{
  "head_dim": 64,
  "rope_fraction": 1.0,
  "train_tokens": 140100000
}
MLP neurons of a small language model. Each row is named by its layer, matrix (down: output weights) and neuron, and shows model dimensions 64-159. Each number is 500 + 50 x the weight over its row's rms, rounded and kept within 0 to 999. Numbers have three digits each. A neuron's up and down rows have the sign that makes its largest values positive.
A block is one neuron, or neurons of one layer that tend to fire together. Before each block is what it responds to, as a language model described it from the Wikipedia text at the highest values.

Responds to: Person first names. Whole given names or their final word piece, just before a surname, often in tables, lists and credits: John, Eve-lyn, Claud-ia.
L7.down64:488559507497478526508494557475542540508463489503439420531500507566492548537481519451444513458494486500454477508454288568579496506544475498514529458493485467467630503531561498500528711436516446441462456489421548442439504486481425538449496532517593495430486587540443475461518491464486408454
L7.down106:518422511463509496505505509528438503583540429581476531535444512568561516402455519500549454535611481496563526447535531403503511554462532471555463587533543471492502596529449609530499650504492482552551534484544452514413533449483436557511504375521447428512442474506547534540508503444415498539
L7.down161:572483402493527380443492464474456482590450462590600454557516550618469453543492598464426517542512487547566526445426515420526470455486418550556609561574505497456446583541540483514513623576400523490461419519485519505482534513434442470442537522443505485531478446475456465514481421520503485522
L7.down173:559376550540426500515577452447492486456507467493534536517479597553546509555408497457512516481557505497558525482505376461494555499478507498508601516399537466571547363496530473551439428492447540531498552519465506501490536508559438493561504486476580523574578581509527447449507453523507553426

Responds to: Narrative main verbs. Verbs or verb endings right after a subject in biographical or historical prose (lived, died, partnered, idolized), plus digits inside parentheses in scores and tables.
L7.down105:479499465497503559484487440527518488531481544556478397470534413378499499513554573582455580490443521481488435557418578501527624507457460507450497478553504522467529520536501515453511386541439514422529584567450528495538498470463532503559481435454441551539469468460512562498490564529467506530
L7.down141:488520519468501500540514502508440585525468507564439599478450464486553433470529480730491408499480615405481452527564526548523508504492444595483477511536563424512506592430443537454518574466497451511516479497513565437486452610501406526440500547522472473515553430476445522506624485470535502532
L7.down148:496547577557346542513523534469458436453534528473446594418501539528549492499588557562556611460550461428518490430526669572590483438480428408540459497585514482508573539562536468476512586525446506535538464495572473494496496523475513452408460496504486462437484499504552534511491467654460474487
L7.down165:419479542455490475413540415489541498426430527433473570479489555439542537499511554552522471511491533435509510494506518441408446480498522424510604534524534531520563456405467558545464450493601567516457475654552495459416462496511377461536532502516534536493546491388567580485487546461465630505

Responds to: Pre-verb auxiliary slot. Tokens right after a clause's subject and before its main verb: modals, auxiliaries, negation and adverbs, as in can be, would not, also compete.
L7.down75:519550492513528504392455590455486502573478443537472564505528627556467537444442483514394475501578498468538543524476677419511470509539551470475418533427464466523550508498490548487562481575465464537447513499334476501492522480496482488568463434439407540502497487500503462566463499549479595559
L7.down108:454491479562489426439545504496511511517510483411429431514457485540527504478462432479552435582421584508515474449542482521435414548500552507501533635481555527444492526455488389454532371476633464538443522568486482585525439511497578554533472406614494583496546485469504520541497493555498500515
L7.down109:521489516497467503488488506474477459466537401550472480498529497505534419597486472410474576482515428556472600527463621491538405428477561511557479416448547522427463496516542411476409382528413475461501447516429514562523566489551509525537433627498497697570464601535464494458475464440499496464
L7.down160:426517511498576463576530504463542547516545546635524430542438550510516506475490524431500464571572507507512455514426454460534435543484614578570446508495587557474439448475490447513543413442506448453524588512473483494510555428445531457567448511478552592511514479479470466425558492438552520569

Responds to: Infobox field separators. Colons, dashes and pipes that separate fields in infobox lists and tables, e.g. "Language:", "Postal code:", a leading "- Website", "| Tier |".
L5.down27:593486527517448425544503572534590496485506535481488528531577491461432547452537642481528485493553559486507433542513452535515515472390495533505500550486524423473477535503494548461517392469528466483560511505556530514520472484474584555467573458476465540458447454410460405467479560448472447498
L5.down46:575547582568538383495451535514512459519529432448490503531504521460479512487467492500381424463489513502547486453523485488521489459516471495497465491558489482501499570535509502504443454402480487512595498417545469308491503524487560406497456498467427644418492473563614464500531450466528529428
L5.down84:472531470499462494439470448535503495519461537589528467512544498494489435516543434519441458542509501526452506529449460410450465496561568466468435504411485563478477520556558494436645655562584493486437419657455569478574460510526461470514505465509500370466462495504515488544438546545460500418
L5.down123:487401421531527482434481495439608494480552505442574539575511448423519445511449512534510384570432541429555474531552479515468441528457517435478414397523482488510507464544616463491601560451596385504520559474555422489580537502575500447560480436405490551499476476485508483472472554538503434498

Responds to: Proper-name final subwords. Last word piece completing a multi-token proper noun, mostly surnames but also places and organisations, often in tables or lists: Ho|over, Edward|s, Lassi|ter.
L2.down41:537495500517465534579488505548580490480457572492555433449564558525394559457397535465439501477547508464531505601519443473542430449516432473480499528461505379487477432499552507535487581523417489516458431502493583475417466470488581521443496570433543446514463523473478501428571578538484443393

Responds to: Mid-word verb stems. Word-internal stem pieces of verbs or derived words, right before a suffix such as -ed, -s, -ing, e.g. recom|bin|ant, comp|ress|ed, encourag|ed.
L7.down99:472385516532479520592465538567516437456495483451531467524498492458456487567605428425539586427490499472499454475493596581515481519536545553519488534501438451560492515443484412426445460546543542532511542469368483507470471479459518301450497453542486487516520536471468537501539514527450475471
L7.down137:445436533423496504436449602620475527527514469471504558446476499379608475523541428582393432443549552454481458568474624530476459538530462477492465573481533501499490446422500512463435341484498558402544449460563509512536473570531469541534395468509514464551487379499518572474495549460431494482
L7.down163:499401483519456483500598545507490449423529568565493431506531497489463548508483416474461583441480530565520579512411535497504478513515501611370469503526567526439497490517496517496506572538511515500415402566629455474422452455394522408418486456522461536545471429412458488488554564458561490565
L7.down188:522574590510466517357542528486462517552407510546525473558460475488475447472542521498488499559498532467508527515474564480531544484447500546535376481446481464419569477514507484437575794440365518487477530479526456537457433480486478553534512531491461571433490515455568508458516502409561492500

Responds to: Name-completing word pieces. Final word pieces that complete a proper name split into tokens, mostly people's first or last names in tables, credits and lists, e.g. Mar|k, Natal|ia, Edmond|s.
L2.down119:621456543413459523535529533475487513506482550484492404428486463478539544508532545541510528528513508518496505512402488568445481407462450605511586472547415541474458428536537509491448553380451543463582539555449430516520559433596466484480545507446465571423605501488561512477421502516497503498

Responds to: Foreign proper-name fragments. Closing or middle word pieces of multi-token non-English names, mostly Spanish or Italian, as in PalaOlimp-ico, San Gerard-o, Petróle-os, also the particle de.
L7.down36:557477544558525528482566488501587431531495518462479499476573547495567498547466537543567584524468469513540379615427522501555439559569454483540500520435442542549548509482419490470401500506463424482470556466494464536568451475479522488486495514552487446497495545470499543482503434554544429430
L7.down168:468406453427494532511486578476563467386501451363467400464411506564492502519491521483460502430494432479442492483522508550486492560460486554582540517504584427422502520493466513562471530592478451433545505566421511586428492484541578480475466471496624505532493490377533568517528543566539484523
L7.down170:447533431494461568452458607471517482582594494505533510500483477477461488563488465559497539526534510539534454580503497512551503440426561504539501531467514635445530554537461480473424612475446486611571474430481447535498436624465608501523474551420535517543530569468478508503488453614518516412
L7.down191:560525476450493492609505450448480468511475613452499379507448522522414521540465428497565467530527537517555599486627480510462515461483576550477440467457445468508509488511504449450444511459460493481489548559346555438536479468476425507463495403556459548447492513524470402516447503569502510455

Responds to: Word-initial capitals and months. Capitalized first pieces of multi-token words or names (Mar-sh, Per-sons, Nov-osibirsk, Ver-oiu) and date or time words like December, January, year.
L2.down78:510463574472575524475424485521460484484544560457488467465505510481448550550492464433486546590495375470386493474538426528403597504516470482470518512548382473547460398552453503453534507460473525484451478511566468448466470586405542505456577421520492544475444474413483421534458561564445466485

Responds to: Word-initial fragment pieces. Short opening pieces of longer words split into several tokens, mostly foreign names and places, such as Thi(erry), Gu(adalajara), Te(atro), de(ck).
L2.down168:566497450537516542488568471571575417485443384514515472545499543393491468495556390565480437513569509449558536532499486531346477503492471515576517532484439468502480436512514549536499590536522485573511477450581430506560508473558563399503491407425577502528397536518510471520527547470580537517

Responds to: Geographic coordinate punctuation. Punctuation inside coordinate strings, such as the slash between degree-minute-second and decimal forms and the decimal point in 50.53; more weakly, infobox parentheses and mid-word pieces.
L5.down10:464522489554573446379478545541482487455419388473465538571498528510526533514508558377480508521582486627488576490596483467590586467558495505476477472533473533537502507491483452431479405478487468449482469487495530539514564496468464442397461472415559392531585551428453454498500636486461470535
L5.down59:521496479524477479534443425449445498479502449456500439522534554582541388502527469473470563547424469563550411396495470498447443542518457444518454409488536500479430428553440362505500532477479500388462519451494495568525436505462420526391476506417505429560524520525475492484565508492528516469
L5.down69:503492604597488502528507499395510571434541494555457555520438464500467561494539425471391512439507455553504464551507454561462568515420487494446528562508497532540514551484470494458573382487484460579451541523513583539561515498553518413439477464458563471566517513504531483444558449473441471476
L5.down150:447561526555570469456515469541439534495451514473482490513492414561477514483520505480410507429596481511531485484453481482633497510497563530480413554537566544553455514450529499521481584497562492552420508555552506454468486555510567483421539576548486459424504525527530511651498505617521495559

Responds to: Abstract noun endings. Final pieces of abstract nouns, usually process or action nouns, often split into word pieces, as in development, modification, treatment, seating, management.
L7.down39:567501511408494413576543448524528460468575495488506544515601462550420452487503472516500436507371515471473442468538719519540485435527570506435479431410480415491525538486526520413478557509555481508548559522436469434475456483562448498465505547516471577434557404558561479600463577550467476452
L7.down53:503531464440424436533508565426460528490474446534468491415517497475489473533473509534608435578419481509514541543513522557547481472505585519509496473504621473536457424501529576426428553442495376460524571454519525396458461592528519487531538494565539526529486546519574388454529485411498518540
L7.down56:531452471505488529528477472405514496457440518455505558481431536454517560430476459640553469555505493553455562555488580477451410512504455464480494479398428469573484499601465513513418472446440509517618473487361472537451465639508505545441497538501552515439533501446462371493440485415543489408
L7.down157:444550527511533519508489510478470473557554548520539531508486525450492464463573502473524437529517499510481493553462610491519521517478456517485491475463464478544471448478475515530557542527548505510604527470424494611515509481493635529478457550484434526534557415486464537549495486546555534572

Responds to: Section and list boundaries. Structural break points in articles: colons introducing lists ("include:", "as follows:"), the blank line before a new heading or paragraph, and closing == of headings.
L5.down11:515498473546444522501475438442600510455493450553459480587544376454526487440493434507413502465445554465459540509502616490411546528568406645473379487539532433533521428445441494474543622512445519509517468525503517430416513517389486471517563548498546482367532505476468450554446475452441577519
L5.down16:462515532526523496489503557555528599510519499497483554574422642511529588525434528485492517369551521546474511439493433504532524424466449498479518472443394482527496513422548485474525498546521461480497458509428453473376459589531534531518409489518500552530477528471525504505510435520478494480
L5.down60:517430528489496485567505557405509536526450526473536450496425484382428562580599467549482483565507520475555549480461678463382551516505427506546492435520486578523458478482508552596452533473703541534526502503547529474570538489537459537544446448440498581462510515565480489477472462489498506470
L5.down166:549582512513504521441546437465594431533399518554478410562478552534493459467516514472509486457544586514498502433475737467460562536505437472544504562530472482541481489531482534524511660516568512513476520467522482438463448491533481488448505406515439509487513515504520382536437591540512539464

Responds to: Word stems and year digits. Verb stems cut before a suffix, such as consolidat, encourag, evaluat, and the third digit of four-digit years, as in 19|9|0s.
L2.down59:460485552573535599464465517456410466556383555500486515543481504525427541515597560475531499492564524512476579509446507474480524485516491459482477541455506481512470502522604448510507452530443471476472472499516457580506482416510493503478466532590477503626504477331470554478469459581459469515

Responds to: Predicate verbs in narratives. Main verbs or participles of action and career change right after a subject or auxiliary, often followed by to or for: promoted, returned, qualify, worked.
L2.down4:475500513469455510450454467524490403544574494482562535515560547425497473457565601557478514507489511616411482585511612520493518550517509514546567575505526484506525518471460456450422588562557564433434550566479506408480476512526433506496548379608535468513573532518498532542486519557479447514

Responds to: Token before a number. Words that signal a number comes next, such as month names before dates, N in coordinates, age of, number, No.; also scattered mid-word pieces.
L7.down14:536417553486486481424461554458485521469503546509466476622533475458500505487560534518558586505504648412538565474591664457406574502479543556490479484513380484509482544522500477548505494441577537506367506537483620530496468521495536504491564453445474491443470509436514461546504407501453552387
L7.down73:510429459478539481421408500465489521427582495544541441602454443544455587506445450515473471489461461591504503546493584478538546511503384497439538500587498494480479370524431520428461652494465500445414483509530493538447449505552542558484521586521517559586451473444500530500487448538508520480
L7.down176:528451508499525440488465452575514557465535556547509532525499436492410575457424488439517480558458513473429535584525447408543470466490490632470532500440463491500607455479560502478480507508500527486553581570571477348516478520450503535514570536517557557411435539445576468511548477524544605485
L7.down181:485589524447483568494473505497501554524453473546517440529473602472586545467458551532539485522579560556607512545473529494508493457532643544502513470559439527508454546518519473521500517487497540557501508609463516475515484598443481500577481510457575577397492492536635526564426466464443464432

Responds to: Date and place lead-ins. Prepositions, colons, commas and month names that directly precede a place or date, e.g. "house in Warwickshire", "on May 6", "Headquarters: Dublin".
L5.down31:574559507508444536524506518420478443492454457487483462438387453466443509544473525517490478502485457506512541540504556555481416491528533459500512556447529462494531549526695453535517387522632482482488484570472538480507518491470566493517492508558477502577582436469453515401570545592589531487
L5.down78:453475606493483484559529507500460479412490476487462428552494467536521461491425445478506439575570537503474501635548634547504464436489519527514488543439418533478397504530491438507453448504562436521554478502550569378531475424539506502465510433379562568562450545461552470482507525559524469515
L5.down95:505474544566438543493550508499555469495385538438455584538524507443568499549545485419472549499482425443466531405481467463414592447457498411480488508470478564556528449493560496447490461430477540399416467523469483519458454513441411522534563491462534382465537521450394454529436523539521586583
L5.down109:470403483479501487469489430459525445539531453584429494489398609555530506537385519539494614502502514530505513522474573540526495493560580530481451488444376538623513426554580542474493511517580508462509471477464585525418500463543506498536511505577614431465613512425463452552488590501528468484

Responds to: Year final digit. Last digit of a four-digit year, especially the start year of a range like (1790–1871) or 1948; weaker on foreign-script words after an opening parenthesis or quote.
L7.down9:567489549426527437471505468430585608500432503477511480513434363476531513416401431561456484599441574492468489452477527474533482495551478492553538511468446534589545545496565445458515556533563492433539425519499538427481480453443461499499534481509486388438538450559511612566522458523425475518
L7.down63:517505467459505498511400449433520530493465471459485691474484511489467515490494497484493521500505540506525535452471426505492561505458516527489477480521513492479495498439505518462495350532462450510548516487526506481476461468494516523514545476497331501497413541191524505485584481497490527477
L7.down72:514495560445563504620448537529505518506439530524476539570439467483516442523507528551447507447482512407481507528505447442490505452497437457421479500487513380514539488470449432442489386533416451465482506509400572537556390478504481515496477513373418362500578586521466557551438500522418476547
L7.down89:420465481511515487516554606449518470524503541517543515535416455403513582435505505549585526474481589466420496472533495437535521516490537483537474490506499487530515442481529500522416635414528548420458456568600544411461547462497552427569447491553496498507543557495510423496532390479461371449

Responds to: Year middle digits. The second or third digit of four-digit years, such as the 9 in 1985 or the 1 in 2010, after "in", dates, or parentheses.
L7.down49:526563484563594469546489420560423527503490478554508370532439517465567518455458545482492458508478545555476503365524561490378533441463523562511496460528494626554571503479561493583440398428457490561550529510493486488541506519568484507562542516542451547486540494653506397476430607487443547558
L7.down57:439448450443382510487470505476522485426560526394470580528456499533461447564469471505495404482498531506473547463475455479491541545489439515525486494566477440482498509451489569488495518507543484417498525517506486522540436527529434520494522445506560562546554553500544516454445586462471535494
L7.down93:479557518571477468482490492507464412508563527441477474546533558610354511508483478470456460462433556539507485436488491485408573592517414506430559441446516482466528421525477460552456469489459485564521554567531541552511463597571494509596528572499529455472473557426537469475583425583490628459
L7.down139:489500480454527438602506472527422423500482390475455497423471409402498468570577515574459417395486517522515402443474456447406505536441446562435485528522516525491509553524517474513506436507512450510520461551634492594520537442518576412552470413457482571525531435534480464576458542540524491409

Responds to: Opening parenthesis after names. Opening parentheses (sometimes a hyphen or space) right after a name or noun phrase, before dates or glosses, e.g. McLaughlin (January, Best Buy (2001.
L7.down104:422527534545538562469468430441484538579597474468506396548502528562449511500473422504539498468562501458492464516572533512449493444404539499423422476559443493491506466540459447425476327495471503484526454482565452480484514573528439505460495483534531476580484402541547530645450464520445357446
L7.down110:340473507538513492473502556503488506466486526463440528509486517421443564453482452495529429478586558492540425517420489510511520538591534520511611411470504523421530543539514399557478461571440485496478503478472490518448425505499539527455449570497498444426575451531524477476413511447460442493
L7.down136:477469467500424428533556492526550571580477514478534336593484453528542452450500494422558498506471461529501519525531488504421577471512482480495503502477488461580488471496463594388545329520523520507550511410680492523439547461509505510584488485459554505507441488510563496444579488461625536443
L7.down175:566378553509544475500491503476515482578447523519559353502505608458437511457499529515462450515567556475553424423522486402360484604487537595499508514584536441465447448544506469572482398494529574486535533571438523482521507464486494590507504533497438500427451524560387519489461465440445481441

Responds to: Mid-number and table tokens. Fires inside numbers and statistics (decimal points, digits like 52.87 or 79.2), Markdown table separator rows, and middle word-pieces such as re-j-ects.
L7.down101:440519467564465513456430427493469551584464521385533472525505469564461508557489497487597588487495536499617499496510417479521440578467535527492444477470559526544477499507617496575571500465557501528472414537546528445525511471470486438353483467505396507458545494576477440568570482482523498447
L7.down166:605469500477432511587564570608449588476523515514552580575486489437535448401510565594524588497495503536617522503525460478451559384482484508491596472590519482460518499538496498503529513526538478525461542484414529522515458494493524528514515559489525563463454492413471530479475473438528495523
L7.down169:447615505438452425496534446524497462536493564473565520492583569534473501549569594493489500459474457564424573467460361439566494566465598558519491504549473539420522513433562471498486377493456577544528560486453487431566477547560482487454487423439540416502531517561503492533569579543587468540
L7.down183:494460511545524587512520506517597526457481591461529605557539400477364495493535489430612527498475567537515528546526439487467574473552456468495470434525436514512548603539511503509490519483472532415502514547491545442567460497519525510437481542527391548552544424616558530467441467431488549552

Responds to: Opening brackets and quotes. Opening parentheses, and less often quotes, slashes, hyphens and braces, attached to a word to start a parenthetical or gloss, e.g. Rh(II), cost(s), (Maurice Starr).
L2.down83:526495477521489538501512553578512588458417444513492406460445520478514493494446509451485476459490569532481509567425616504397547504604485465507464425541525583565495529526496487571523472497565484494475532530587478449503506516497536491535484465528620517468482539572505466577449452617553498545

Responds to: Words expecting a preposition. Word-final pieces or words that usually take a following preposition (on, of, to), e.g. restrictions on, attention to, in favor of, mostly on.
L2.down68:546471483422514505582513470495436384475522507539533515580516460440497481494547541511482395515559549545428576527491563525509467436483510541502504427484478519518480474508583431448521447551465425557548447405502432422433388517585491490405548522525373467458459519504430510559535517520446407562

Responds to: Last piece of years. Final digit of split four-digit years in dates and tables (195-1, 188-0, 197-0s), plus middle pieces of split names (In-don-esia, Par-son-s, By-ron).
L5.down61:490492433509511506536481592398540513488541501520504513453588482482532489479368442469533574488538488569515461604496464501464489602498477555491454553522506407536499521612424448477513447450422453505496449533509469536488483423514505455465500503466429489557565469538400545472392516580427528512
L5.down147:458493483516463405494518529462437552468492538519433513561515416585546502469609502502557513506472516468562534480380386455600441519444495453477527422441463489550539507457506496485466419465512488487537595554529461561503601492410455532518527516491510527509482498506447538521517456504534579407
L5.down165:398485425433552512527505470641481471433499491487515491476508576471480447544518562537418542503488455501537574482493383517593475580526553521490512615477482536510561456459424488484439501572484518447544420440474548500489473557554469494569430494601447572386585462500477529453457588449519480504
L5.down170:571598483519494448475529545463610469440582484479557461501567603523470510508363467425477445455482583519505530497458470546510568575486489495539479468510555468413379470462518595503522524497461450537572456524557455498519455536408606502496553483418547483543538505547479482430605569525415496458

Responds to: Word-initial prefix pieces. Opening fragments of split words, mostly "de" as in despite, depot, debacle, plus name particles like de, Le, La, and prefixes tri, trans, re.
L7.down4:580480572468499476478454485471509552439489473419480412467495553532520523491594498611510535399523448503451469430535458613507346467487437519538546439418451446522542460481572464486537517542519618565586538459498408509536463559583448543502495482511519556495490537506470429445500512512536426480
L7.down16:429534494469582485360523565493537520532408556514508396465504517471505495552594527432477575453545464497590481564482349500378441552529465425536499581499431506456447459464529475469478488530574558488527469517466474485517495557479500536432469526522526516511432537505499433497494506517525537533
L7.down86:470516552605472540511470495574505447556600475480479517507477478502482550487481555502438488516534461499563529496440443560445540460569453448491559453464506476566410530526531494446457643560469562473523498464588433485528533525385509467555514523554597437421409542534516482578509506639414502432
L7.down182:503549559512545530571564513437499469472461436507528535515405518463436513458499446573403517504489476600504581438504491506465582573522573494520475407427482565522515406476493552438520367479521413525531485470591527548567500442429423521472506445496414415538550472480483540416565482550544472516

Responds to: Word-stem completion fragments. Final stem piece of a common word split into several tokens, before suffixes like -s, -ed, -ing: en|em|ies, to|ol|s, ja|il|ed.
L5.down36:602527566531576405531493532505462515546501449481526521579549500491592490490454539559452489483486506473503528572563503532553549418546561491485595532645440557464514483529466555452488652475454572478518442614568448513440463447472588460526426458480440593517450536484486544518565451549498478521
L5.down99:500440536469479568597460587558444494478524533491487464502486485500519418492500478553525458573421566457619496514553612512546449441574434456489538571502503511481597504579462424507487599472378428450473576475435484455401420476468477491529558484477469507473488548518492541612538453569441536498
L5.down110:509612503438442509556475479534515429525481526437513481541542536497554392516578550477521369477512468525574491496522499571511499448509460543580366444481466491425484588410583471547609553575464458504589498484481473462529417504516460580502535456473443480527552451513493554520505487562336547529
L5.down168:462531457561499522511472451414451467540478543516470512478462464486520406490561497609543503539424534480559576495540611528478471521601441497449593485602505543562532465574432520524448610565463503547609553447442435544417460458527541502497445460472472562454570525509491496492576457545485461560

Responds to: Clause-ending punctuation. Periods, semicolons and opening parentheses right after a long clause or noun phrase ends, e.g. "resolved;", "cancel each other (", "Culture.".
L2.down85:470547576542554503394491484550596472526446441556513496539446491507482515518466526505586496497522513490520468464474585466553441483489513527552471544558503523558583530470588470375450463585572533481535486478481528535507520545419452485593520441470517534483500425473618553502527455509582487490

Responds to: Table headers and infobox fields. Header cells and field-label words in Wikipedia tables and infobox lists, such as blank header cells, Writer(s), Total votes, Production companies, Time zone.
L7.down61:524471472505553458464488485502475560530464548515476494516536546555576555484509539510439501537581568522552456599385416456460515528511492498509492424597459560588493415563495518456596592469505582435567515571530511478514567487592555501490483478467453537501498496539500554523497558528498476558
L7.down77:400491449516502484613516531477575499441482448425549424440487493430499470464520441502468538507484444583534451523396517513484475424463465496531463454537567479548533478505510518504495463536431382477493511574536459466592490623500524467494464545506385430581579596390528522615421488501468458599
L7.down111:538490489557508449499511555445564456467519522455466381491562528496491520490490522448495433509436504486549509524499355501374530450401579473466550536452502617536551536484459458527383400407441439535477511423451408443558449531537481462588486506550496487514487541451523492568533558469476575502
L7.down155:561510436527501517489505513426561464481504432482493443464568488540437554481471533535443510473479583413484572575501603510605467479527572496438440564505439417474516493542597579408453525518469532502520542540514560519481527584530470542533511519530634504537445434565433520491443477442591492515

Responds to: Mid-word fragments. Short middle fragments inside longer words split into several pieces, like rehabi-lit-ation, contempo-ra-ries, immi-gr-ation, so-ph-isticated, plus year digits after a dash.
L5.down18:508556511493529488435500412386535466509616362425487539533475528451502560460473555442411487540519472444478445509559497468379572436487537552486459604470486529534536376500410533458548460547468586535467515528514504454599509511474454494481479453583480458536532555443476533478542567467512453441
L5.down30:474552527566538462432500573473531501465509520550602554478417539494490480479445512534455518482463517529538550468460528558457505468446476585511588485523505516467524505406530520478505354512453450463487535503463460508476536472536547491524504509498497469476547500493479434426584528451496478458
L5.down67:524507548550473519483561528536492531437419481429483486540601556507483490551622510365467497511487444503428620490437532447452507408436489458491507476517529561466487562418557479608516492538523456551546381529585487530512498538582477488532568551531518484536465496366479470406540481446485478533
L5.down101:599540494475463436475581537377546431475456474506511492565467493456436479519423446526522550598560513590510516521493559545489506534565479567528487493582501448525533519591512459544470563491536364569516457496549511487391505439487536500455492521504466517465541479535535468536604509562435486543

Responds to: Year decade digit. The third digit of four-digit years after "20" (the decade digit), e.g. 2013, 2020, 2000, in dates, seasons and career ranges.
L2.down46:552572583492512509507536509462608570469606521506414558489547474475484541499592476488448492529471454591474544550584418459480523498411512522537563462535530426576602591562382466467557497508565582488548538512490543489567474484478534497488460455452420499415493513496560463527501379540477522563

Responds to: Pre-verb auxiliaries and "to". Modal verbs and infinitival "to" that sit just before a main verb, such as may, should, will, would, can, often followed by be or not.
L2.down49:444554512513502542461457564489500489470575464537488442435453517456444439470525488459549525442547486601536543490509591472458475438503453542426531519526536559553347504503428427475506403542534515460383554473425569514448516574472434420521543473443505505520626594505483518495555551508452505560